MLP neurons of a small language model. Each row is named by its layer, matrix (gate and up: input weights; down: output weights) and neuron, and shows model dimensions 16-143. Each number is 128 + 32 x the weight over its row's rms, rounded and kept within 0 to 255. Numbers have three digits each. A neuron's up and down rows have the sign that makes its largest values positive.
After each neuron's rows, "fires after" lists the tokens most often just before its 100 highest values on Wikipedia text that the model never trained on; "fires before" lists the tokens most often just after its 100 highest values on Wikipedia text that the model never trained on.

L18.gate83:091139133202115141121063116092141111098112087049081071120126218124125138132093150136137136118167132173210149104112159146141162101093084105079114071059136128173096145129104145098139120103155114128104117149133127103111131131164080144136151185131116073102163081157147083165080133092093069185139140097089129180098128115165126180111140162141148110109140170136077123142150178121103119120177
L18.up83:082120133110128110112074070136158116143130093145130073151181147122125195155119153106121154102080054163097131119111140197125165055144155131101145127103101133163098167140089189120139166134125144133197135098106144094079120162119113179153077174104187103168135107123099139115108126079144098130091169102143117104167097083142063119073163143183154068119098116173096098177148126101107139121111
L18.down83:161134192141123169140116081050103196106134108117123153107165187153148024097117155121106028202142083120122130132099187133153148095119125091115133084098128146143176093080125159171156111163175105107172161116088091137131122133149155111149132146154166096121133177162193137114137127147117158133129099109113171082096142144131137105218190133151135131153124108109088111118120164227144134097177
fires after: " ", " ("
fires before: "0", "ater"

L3.gate130:142139091106113129125073109109129162167058105176107155095108120177091145138124144145112104127094109049114094134205152123076151168162162165165188137152070188098152173166070167138183124119155089096135136108119084190130133136114129176176114174130101106199136079179117110169087102148107159167101134158135064127120177119123140182125118156145102076109116109133199152105128127139150064145098
L3.up130:103129093125139112149093133134121138165135083118064232147089120115090133188117113113098088105058147119129165128105135119103131087181055156150153149154147143108137132120127181067147105093093075102112088116079130101178141139180130136176104128163151090191103159152142156094101133219088100169096103158091167127157144110120106136141164140223110146102072096141111129122082132084137069095124
L3.down130:111130072083105117105110123131133165189116082072081159166158144122078130125163098125141129108126095127163141104074077127122131112165095120210142139141092156084091173178136151162146118092141104130075060110086134102155131117148142102131148088102195000117118167111140151167166121144143093092108133095110184132083146142095157066080128134120116085127144146106139125136094142103139069068137
fires after: "0", " —;"
fires before: "4", "5", " —;", "3", "2", "0"

L7.gate352:137123102170113126152073097111184192132159153030151026123147127114149112158094149176098120156118126097127139130200149114132145154126111116057167191162085144107129111133171129148087110146077143135152111103145124138142100107090149162123073153146184124150092132119144107091115162155137169113125045100129133160091158154137128120127146118094169112100157131096165177119140124131136112090134
L7.up352:125145154079145153141137124119109083129153091143091161135130107202183085055178156084106154103141136089094073100139130133112150121199106082176127070097128132118187136105150172099102149114173138102119098097111106125104142106172142162123150167163085173094161161143130180129114143135144122188119106092123113172201170108178149082202133125136131153182167136146108149128118126182144138165140
L7.down352:171122134175121146139141093073127136122133118073129179109123075166115054114131152168072063149094139101110084146122078130118095050139100097152181120086125139149135140091124131157111175107112144115140078124104108105128093173185069104110086093143106065083170095141142118191157143109170132164184107076121134150112139154096140113209120143155129136144175108144148134161083123127139167145124
fires after: "5", "2", "3", "4", "0", "9"
fires before: ".", "′", "″N", "°N", "″E"

L9.gate439:109104125096130064158098161106153098099135060109093016098122105091150099077180138124109072154125124114079161128130149130225108081093136141103135182153097123163132072158147174148114096139051168130130108155063121115130116097119130106165153123167145134122101128121152114099145127163167136080115061156182100156124105162141121140159101134159189086128124106086131162108141106155109144159154
L9.up439:191133084122061152122117156106116090107019081137178162156099088101160095108158093147146098147096084135137079166154059070068154139117168138142110127102097193119098124115108097096139088135095047095191107156145137125107147161096190113102186124138114132115158116141096131141157123114128115134088095113120131086115086131148153100104108105173107133185106164151200094138094058166146096156119
L9.down439:147105180167168133088134063130104106094151128149115146135122110118139145108128112074146076131093107112150079083098105111086133105112205089160122015102144146115136128126084163156117130042124091152095099050116128163128134161155172103130109146148180159068178145120080132154150105122103105141115070074111129118055162086120142112116170116128144149091102122167108144152135130152068158146158
fires after: "2", "4", "3", "7", "6"
fires before: " |", ";", ".", " |\n"

L3.gate218:178107084115133136085088135168123117122038116105207103081156147079124145163183140158162149108108144093121112161126089075136127126140166124137083117127110169103150131124110157184118150103103108050170119182145117080127108156183156143184116103077122109089204123132143167151169130132144205104124056151158137141089164133147121126144147107091202119114141120131167114170093126136124152107120
L3.up218:181102082099100160110100137173099151097104078093134164097143118086087106149170116164211141081089126099089112142132096092128110145160158155142133134147111173101130124177118113146131132113116139041206091170146105088144097114120135169173153089097149086112174137153137187153150136169140194087123084170177113175091169174112108165133138155067151142154169115126156109107123131147150157096150
L3.down218:176117115169088085130091089171104071145102129155123123077122085155129111148164137098208175114064068106177125114133143089164127116147144116102180076136123143068177098151094148117131131116127168091057158112136120107082142152143131154124085114180122096124184085152136168146093120134095164130077101124163144153098185156174069164121106105098204115111169155125106132157129139172078120127171
fires after: "2", "1", "P", " to"
fires before: "0", "1", "2", "3", ")\n", "7"

L17.gate423:121131146149134114097135143138127136142164101162113118178131060150170137137158099117129097113150130146110051152155150142110103141129120129100053160107094120142159114128121089115162115157125104143174120151153068176153156149150082105117100182150108139190132103108137160153118077075144126181120174084134138104113098142194129151125124105107182067087117176093217091152089110121138093165172
L17.up423:106126114133141058143125125128149150109144117119064112124134128096097139147166096120127121123126047062166167126154094088091153093220131157147176128173142131153128171108203129168141113099167100184118109152131140107127128159101114113076115119149153088093145134123164168179092161120106129081156072097148149197160148108156142135165131063135138189192163126207142162090088079113098115124140
L17.down423:137110179138102125135103140125059084138095074072107172064145145161137120072113104111165115138155092133140072079183105103113194146133137240167123089143140119129134110139132147151183162123123159101169178125191120126109151121123111072086110075164091078106065135105100116085111181108091130127117140129190146106109117147124178098145178130137178174167154138117139171119139151077158082136122
fires after: "1", "2", "0", "|", "3", " "
fires before: ".", " |", " April", ";", " February", " January"

L18.gate375:081161116124102129122100123134124129135131102163089192138142117096198148159156104118132097130041109139111136113103161141125107164157143139104143113119090124175102114135171200141156117109121103159120098099136171116110121134074136158111174149111101156123074160150190157109127066094155110169171155134134186085095101084156182099136111146148051113132144116146107081106066138090117062148173
L18.up375:126188099131153138096123090132193143185138102109089146191135142115121104137113185121112055186130124099189128047134175135112155063141109134133126119101147190133111127090145181127146083094210104142141086123114076136147096120135100162149120076100134157106151165202093070105108073118165156162097173106170060063130133117139132163105074119165128132099080128180092158173095162149173126101147
L18.down375:099137106117126117119107086080118151132147116106094148131055144140092200162189136063133102171154063113125114167150140134173109160113139149136155108108101142145140079119197194100095090121253110101117114139105121088108129149162072113130135173084167104168128104099157074143161149118156152168124136129078156095120155134068115052140094124103107140148116195092112090126055116154144139140130
fires after: " ", "–", " ("
fires before: "0", "\n"

L19.gate336:144165124131150115131132136147125150117153138113203130168130153131128152096138147083163170159083150121132161076148154130116129109051149092167177089130152093128088081124159101158221190124066114142174105178089188152140101096157141151109154169097106102063164088147140136038121107120089132161122159149117145147101127165134127096149138102158115145090189150106084084168118133106123102193152
L19.up336:117135102175046149155138130137151123115080093143150122162122101146175143100081104094152175144105168132131134111107148122138119085135123122149192150105195157128148081124098107125188096100070062116159145148051124134197083105103093148120135194129119103087105109189163152050175101088089071143142084103162141123140130186093084137111121123156108181118125152160138108163098126154118119195093
L19.down336:149125224099132128145165151133122131150164136132123101108132102196152185126127137154147124166163124077153146070101124115105137153130109163153079141139147116148115065085117154095116135075162117091150106113132183085177173131166100103143114101191094025049113132090118158150127137099093176140084180176160122172088115115123133108096175114153123141180137146109092133177170072102123173088169
fires after: " ", "1", "0", "8", "5", "2"
fires before: "0", ",", "4", "6"

L3.gate206:116122159174139129193080113130079140108119136102161167121156104122102120092139106115100190121118160120105100147164086098139132107157157178154079129120116197146204134137111140166109141122120093033183219221111103112145156146148118134164162122165125099154098133104123132164169157152152201117168078128089102130134192139129118140164133108098142056140133188115181085149115096151179152058132
L3.up206:148088141117153115087092125093091136157059177111134142093148059133065129089120142130084171099129125067133129125156106123126119103126160121130089061187136152119145140086100130124157153100111127098152135145096097095138210137125133136141111100129173109179108135046109128139148081146132124127116141174089112142103125152148139157144119136121109124090114142045202069142088126083158068063132
L3.down206:184157108122111151138126115174141092121126081164110153111166064179142128186169107061154116122083116190131167168120157079104104087182124137138132190182122117123177156119080147190122104115195081065129188133191081147144094152113136142121069151121122129166198143118110107120097133115114126074106098107157134098096157174176170121124107120127145061135130133145095139145152125148138178141171
fires after: "2"
fires before: "1", "2", "0"

L11.gate199:129191134134077098150063093131173164114120065088131076165167111114137117080113135116213133178130194087160140074126086082081145133173174135170134115102102126196135111135124130106161104155198030142118115185077126160103144142105157171111097169135127114076115109165145162135122119118109064151078147114107114096137152135108097134169165159120123131157177165149154146176153089178134075114102
L11.up199:116080132147143086149118148157186172102143138145095159150128113179119127127144130125119080159085062122090027128099130122148097080198102157176106176120167160191130125134090118140146120144139099100078131133130119194140157180134129162111130106079143093168168132112155097154087122129091093106136091158090089168186135121122122160073165192166148121106148141180113119158121108151052107158114
L11.down199:048104132136125083156164131144138136135107177118109159136112073129169134170118194139099136126100103162057096130076087133143119186117146065131188150142085121142154110117104119149118053089152102140202182080119100119139165112151148153176095121143143168116194185137115145163122107108117087135124123074191116150141146138133095133101082123140124155111103106097125115144147150160083134109197
fires after: " ", "7", "1", "2"
fires before: "0", "5", "7", "1", "2", "3"

L7.gate181:080143134096065127130136140059149078139176108107072108173105184127125185178082126161188111154163123089100125092157203166149140156131085133104154136174118161134115142106124148084126121170165157112152076069101075165216131122098088083103123134113113109108138158085125149150092134102138130161099167142195164131118064114151156099152148045115170113051113107129142144141114120152153126138114
L7.up181:093157143107150153124106157121132131093103116131095108145118150131138141173107094132101160152148086166132119123146134104111111125134092080103139114091100121169122065206128132099085071090124165115110082076149110100141124147160120084122112125161108145118148127088151148237138076125106102174130174113132137162112116148165087082123071131152176123133125102118193206093030147078106149192108
L7.down181:130088167156140080178147109130120087063163161114082205142138159214121089138134177101099169115134144104133135123117169055137115173093129147147089128071085143112139180089097104135117153121156088093110163105094196126044121148161069149183107155125122096073118117122120126138172148132098145136134056156165126145114163125143139157101146158106142101174123092106129132155157134109111152168176
fires after: " ", "0", "9", "5", "\"\n"
fires before: " |", ".", ";", "0", " |\n", "9"

L10.gate189:108132139176104115126126081142110129107151111103119188152122089079119146121095138083109136119092121106050127241121144082112141041106095096133109158070085139171138102175127135143090129091067192175079176122144109166149154086081154124110108116150137093121133136189107136095111090133116097120185138124119083111070146102105189150150151146145163152104141108091176131089098155124100088076164
L10.up189:140190076069102091167128091120106140131147123157152141153090151076147151147119130101168134161122121106076108198101171111144159063121053121138129173089130132097199144146075142160130160112104135145094182141146068128139153113186145134089081086144187109086157086127160107119130129084180127138149133133170073112128207146096197128130147123111181152081144121128117158119115128072145099113114
L10.down189:126138109167147093137111155098125108145221116115082117160093121198156132154093075136137162132140183074126124133134183154105142125153142086101102140096133149159125100124129161132142160109120079080114125073152098115136118118129207145167166124129060157110080103133107140167076133125104119145141078196094120103132155129130196169118115113171151164071108101146109039162105104083165118130194
fires after: "1", " ", "2", "-", " income"
fires before: ".", " zone", ":", " a", " |"

L7.gate197:107179129151094099127154075074112104123196102141124121123165134145123121132086132132108107080130097124103117151102174045106164142167096138165162104109142157097166180115080149166118098181106120161100131119135116095189174179119158156083150151166185109142157143131070072132142154205150099163113166114164129140100085167100111147117128151197106074093126164119107080146159092192070132090143
L7.up197:087127126107160136135096104082124112134165148110087072139113127152093130123075117084109100131177156136117122124106182089116141107171139128107151106152173122074143150100064136103136108196085116103134128105169088131131094169123148153093133136141204120165168060155093129108088172206127168149088128096134103106110149066115142090098076143223144124144075152146134060186121140161131125106091
L7.down197:082116123141108128118082125140152080104111129086158159125125106137164070153183148119164116088111084175109152085134142142144116166113076113108128171165094127141102113084168097106159140093122143093151140181112128115159159073092173206087150162145110127059148153147157123168198086080119166125058146114158125145113100179097174107153202091165170122068128051154115120072149170155098126096166
fires after: "9", "2", "0", "5", "1", "7"
fires before: " |", ":", " -", ";"